Weights of a small GPT-style language model, trained from scratch on English Wikipedia.
Size: MLP 1728 squared ReLU, 41M parameters.
MLP neurons of a small language model. Each row is named by its layer, matrix (down: output weights) and neuron, and shows model dimensions 48-175. Each number is 128 + 24 x the weight over its row's rms, rounded and kept within 0 to 255. Numbers have three digits each.
A block is one neuron, or neurons of one layer that tend to fire together. After each block is what it responds to, as a language model described it from the Wikipedia text at the highest values.

L2.down17:124129114158115106125128146160111106127117130093110148131127125125167149140115137105124161148157154152122146123094154129148090151117140145111151156153095121082119123117135111073124144131132119119087128146138127155108123098112154081118137099160148128148131148132114102099109107077101148172147133133100100118099074102133107152143144123121139104114144137136100148098175154156077163115160
L2.down55:153150160125125043109145133155090136132066109127095094138098133175140167121135100102123133142137128136145145132131131176097122118163112109106130122099119104086172135123137148130109161151108146121114120135176115115132151165130103108096118145137159160138113126164135118131115100128128157161134114128151084131124106114122154153106131141165115080090136112148126115139139147126087155090114
L2.down81:092162129181103149140162157134131119147134108161162115110111164148107130137152154115133138107118109115102110163142089114110124128119169118139165151092103162115138167153152141097141168132121066083098146130116105154152135136133173120126135188175174148091081163125128086172116090133118125171102079098108160104096089125131142125107132135105145159120085119133114120102158172118089139151127
L2.down98:173117104087139145118129136092140098142146153130144103129120134108131152106142082124137144086137144093117142148128094098140096138116127102125109125094115158126094120175140143099089158099105100117122134076150102116161124122151150117100157171139144130118158114111127155146093122150125114147129114122091103095102137130061110120088144099122143182122107108136135108095146125153163134095111
L2.down582:138133123129132117114130159128164159095122115161131106154150115150140147117114081109132109098083133123125133129089106164107086139144152143157100136153113148100166169128123078089126147118098119111127121160114166087157160153120129165139066144089153130136103109129167114117108117088124150101120140118138142113087125152109079142143085120088126110153142147149085092099115116145120116116150
L2.down1280:144119119112126144144103111113153165127106110134144155158116149086120123139095115122099119136155106183149116144164141109099091106140109119155132106106148101138098114112140103130154107114150171081119111127136139106106146138128148152161099158099131136108103118125132166142122076141162122120131130083148135105119067152130092112116145143098127161183151106122109174125090123120106161130109
L2.down1363:148153129131115143105097163146086145148112115112120148131136120172124115112157129098110149086113118101099148085134135136140095148160132110106083096132127100125140094118160151131113166141113131093098117143095127129102141082123139137186102133125097179153205143114101100131153162125116129143145160066103100128124136127141144116159104133146159114121159117128084110109160145089108152156140
L2.down1515:120122137124149135087188154144131179091115137125144149130139117158106135161110101149128141102135093155124119088132121135150100096134104107142102125133143149086105098132139100198122157145084146095109133136133145147113170124117147148144118132093130122135140119145167156102128154137119164139151117099137123104098115130154132130122161126155096067164153117132115172155127101110132128082121
Description: Surname start after first names. First word piece of a surname or middle initial right after a given name, mostly in tables, rosters and credits: Tom Ram(sey), Michael A., Stephen By(water).

L4.down485:130109137114093140157083120112180116115124120173165134121121117111152113124111099160142109087073142117099161151125129143144170138164142101171098135101102142155149128162097159132161107147124116111104150108169078128133119122115128123107141129109136154139144157101153166123132160103094114136143084138135114110109160139174128108132117119117138111130132125109136110106154108126155109141065
L4.down564:161153153158136159130137131162121147105091096114097160111101125117148134154141109135135109094114179142110105117101158129121159149110110118099079148129130091125175124092105116159147148104155082143136150101114084190161194170152130112142157114146121089093138136165144176100168148157101105119127113080104165119161124088108136132176108111125159128142072115135081098136124142119146120116112
L4.down898:141108094138136134105115146132120113120131174111140161085112170125116147165096111125105162091112134116077110106115127132163160152180106134131118157143164134134127148118122136112144126095118115161119103138156108162126116134140155121132138159109110079097081151154130185124117112164165108134122163121114177072116152130099101102156176154147120137157139155197152162148077167132169129139124
L4.down1046:164141109177149167118094162131121108141163083106119142146159184163067158067144097103146090126097132151131134166104125135145150120128153129141126169127115133125132138132120074108116114105117121166135137137093128132126146124132125143165062159084133153107146103093145145128156155172161127127147131112134123116113110144081131153137122144136142126120121129108110144113141102140094135138107
L4.down1087:126129161119133095128106132085163145085108168123126138143111112079095126133120141158118150114138152132111209181148120094121117133131098148142080141102091114113135116082155147165108118131106161127133143137141135163120138117129132112152120126138102100083129099135118115140154139127133148105135096129072126100157173140135138170133086142126163113125155146096133141104144105121076130086131
L4.down1154:165119134107096113143112080121150174107103102157096118085140118097152125137121122142114130185151086122119085107163136086131151120145139145117167118116116100118142133120113102095124106101094124074098140107114104099103161152150107087165128132109149112148123118069107189142118116153120144115134080105109132126116111126175097126135127149159140105157189110102121140127103140172094158129120
L4.down1160:129142149138126086097128113167115083134124104115084167119136132187165115154151111125163068154134131152119152129167115129100120122126114154136169120120135131124157156163139131111157133161117114147139108107116087134110113163096127096166083134121125112114100130178125158164124144151114172126133116117141117171092094126113130114105094144161108117100128084149143108177149159101120117152106
L4.down1373:134126122142093085142160073180120116103152149137104106132142105145120084128118125143116126109106103118118102092135126137131144124123145133135145125090145131145126068140115110101144105103118135129100146117136135110116115111120084153077151103177173156123128121131123157105137128167139078141101095123139104107152142133114116118119123163115123142161161156113075158111160126075139122154142
Description: Word-start "c" fragment. Short fragments, mostly a lone c or C, that begin or sit inside a word split into pieces, often right after an opening quote or in surnames, e.g. "c|olliding", Al|c|ides, Gary C|ederstrom.

L3.down1525:113098115133144119125155118127162131124129147064135103089140115148128101100139135068157112111130100136135095171112126102101126120136150161105151129127151125139128150135119109090153132124140105157101093170092108098132130134141124148094118116162138155102097137187147126091153092124123134101115132124103139108115108135099124122136168169110146140132124136109136148134140152113141175129129
Description: Surname word pieces. The opening or middle pieces of surnames after a first name or initial, often in election, sports or credit tables, e.g. Mc|Cl|atchy, D|uns|more, Fort|esc|ue.

L3.down1589:153187104139137142152105175036104153161135157120081104115148161116117132138098113152113166116103103156143116118131115102177112137119109147133079123140097090112103158141132116138116164136140134127093154082113117160152124140160163116095129115116153128114111145148149119112169116152109100100116145128049133172086128121154102085124119091137135141140138124125181143141137133142134104139151
Description: Definitional copula in lead sentences. The copula is/was right after an article's subject in Wikipedia opening sentences, plus the following a/an, as in "Temple Emanuel is a…", "…Flight 16 was a…".

L4.down566:153150116141113149104154116107169137114175166106124165152143114153133169116109158133094140107087120137116144129132093132150145116109127122133125118134087094113109158136129114150193081139165133096154155163114103133129093174144130094107129144150162115149133101128141100130122114142116143155067144116126134153159155094146175090165105130097160145154147155126164120100141114107151124109134
L4.down615:090084126124119108124137095115134126151142139158165168119118116113132139106111120151148133099118170168157101104088105091155167084122146068141110110129134101140152148168138176140123110169140160120142108143139122098139124117109162161143123140168150143135106173121117130152145159158108098146148151113149140146137097125101133122143156103123153097163128103108142104110137127138125108084098
L4.down629:109158108144147144101177131130114120138140129118130103131099083138065178104163123121145120135135177116145151115135121118102168159100137117150141143077088122121097125091112126139179130142178120175098100149153127186125114104167131121136131129100171122109106111170157124172105084113118110123110165129145120127110119147113119069121146103176169130117108120162125151150125154101133095147084
L4.down923:160146097115149167157117141143118168139149124139154080105108080141081147154121107138097146153118124141124084097130136105107158148103092154129139129148116096135090157133130082110110123148164093151132082109086104104158138120116155132065144141129139151077138125083128158142130142162160152107147114113129126129098161067149120126152115103162145136115123104131162136134107083147135154111086
L4.down1063:124109128097110151137103128113131146111122148167146149130132109133156101120147124120109000147121159121129143098140130144142096105130105162093139107136113104094162138140081130094081120134103137143116116120113123132193148125124171077138097115142136145099136150152126093125111166151145111152155117110088159144143171115113116108141166146113148094186128103127106110143144145110097137146149
L4.down1093:112133151165140142145104094160118098108102110131128129149149118114124131116100126108164109156123139131075137157126111110120137169120197128136134152145119123124117158104162130118110117165082130084111098120139157130165164135092148149083086145128135145114110134086189151133131109126138113104148140143119086164091117135147110092133103167106123145176146139142128125106107105163192115119177
L4.down1496:145113137131107125141080137149108116129124128120142101098086103162142148126119142108091116101153135147160154103128099167145140156134115077087127083186106125130102102137125095115137089123124111157177122128156139145120126145103145084120106159116095138105135130093116123156115115132126136110119123142121158133138133158090105124161145084123159122128135134105156167106067118167140112171099
L4.down1710:132106139127120173126173082153161119101130127153186121170117144108153119133136111104148127127144133182142139124111123142105159160144126119165075125134134118116105165123098143156133079129149127126126149166103129112146113133087120148099126117149155141133112128105148174133112108134123151112067138127118214111132134136088089148147137177103103108127146135162164105133185139053180169173115
Description: Definitional article "a". The article a right after is or was (or a comma) in a Wikipedia opening definition, as in "is a song", "was a professional tennis tournament", "is a 1978 Malayalam film".

L2.down141:131160129175107189106104111102070104097160122160122141107158123088095097145108125162128142125118124170089147097106124165132147134102144167125109120102124103134119118122131142125146158142108102144127087137128108187167092184163151129081111146135111088112150138118130105146143151135106138101151092103122126124152125136112139106148117139154150098158088125119141159125105103136133173122107
L2.down520:162126113134084166155141113136135144144155119131117118172133127095117106120109138131142142127108143133078100101113145125109176129119164120147106227121099136083153119161129116113118136106095136112138142093133162123115153124113146124109093086058106144110167103128116152118150146162117121140148124130129172160105129142147146141143173075106108151167137160130102140133094098143108170119117
L2.down741:140147162149133136100121129148130163089117096136088135154138099144121141100102099143142134123133151138076105157104107128118144105147129139131093182141107129105154113170122149119146150142120138155138125167126090136129126172099146124108089138163104105108120182168169144143109163117111142134095096097140149129139147125140147181128137156147156108124160122127168163138136124092095138121128
L2.down834:111188131100181147165098149153124149155103131161161136070120129141083118122108114118123107104141128173125131144150124147068101108126092136111116120120115162160131103164181139111112165098104108137149101147134147148148139173137123097088081143132126122114134143140079135152129143156137110118120112129149162150181120137127124162146124128154111122163150111128154177109101079120159103126099
L2.down914:105141101138106141134085156118161172170119128132151113128137130123124126078168162173138114128129112141115148108116131169110135126164127126112104105098123127154108164125156118107098132121108117157116155147152127103156159095148143079165133125169084136101087165129096088122106137112154101123131129122181148155135129139117175111161138156151066130104093104126153104118102108138101130094086
L2.down938:145149140131125143140131152102147132116106124150115126104153127104114152113141098120106126124132140149136144159160104163147102144056092182125151113104164131088099131062117117146135148115117116119130076143168046123107146153142113106068101141082126121070144155133152096104111181129168092129112107098121129134077053077128114108113097141157140137137114150156189135097123104148136119124155
L2.down1149:097096124128156150108121148092152090127119134150110119122114105118134154132162126121101105147100101127145136119103143162130128119111128144166157119161162169105153111133118100125123134096099107187131128128104122116117142128155070155134092167122105093133124124170105115133132111111128140093098108116112121149107161138119160115143136150134133108117118140106144135126079116144122163147116
L2.down1276:065137131150131112108115158126087117126082162099118097098106102131133112091136106130115158141116127080134100160132108105131138140106162110083144139099126122191117153159107109131142144125176107098136137084138105115142121164119151113165118107111112116121160137085150107159146134126122141107111181154102148176120116123187166099140127163098156110098106146121126164111114135165124075126115
Description: Predicate after is/was. Article a/an/the right after is or was in a Wikipedia lead sentence, as in "(born 1976) is an English", "was a professional"; also section-heading equals signs.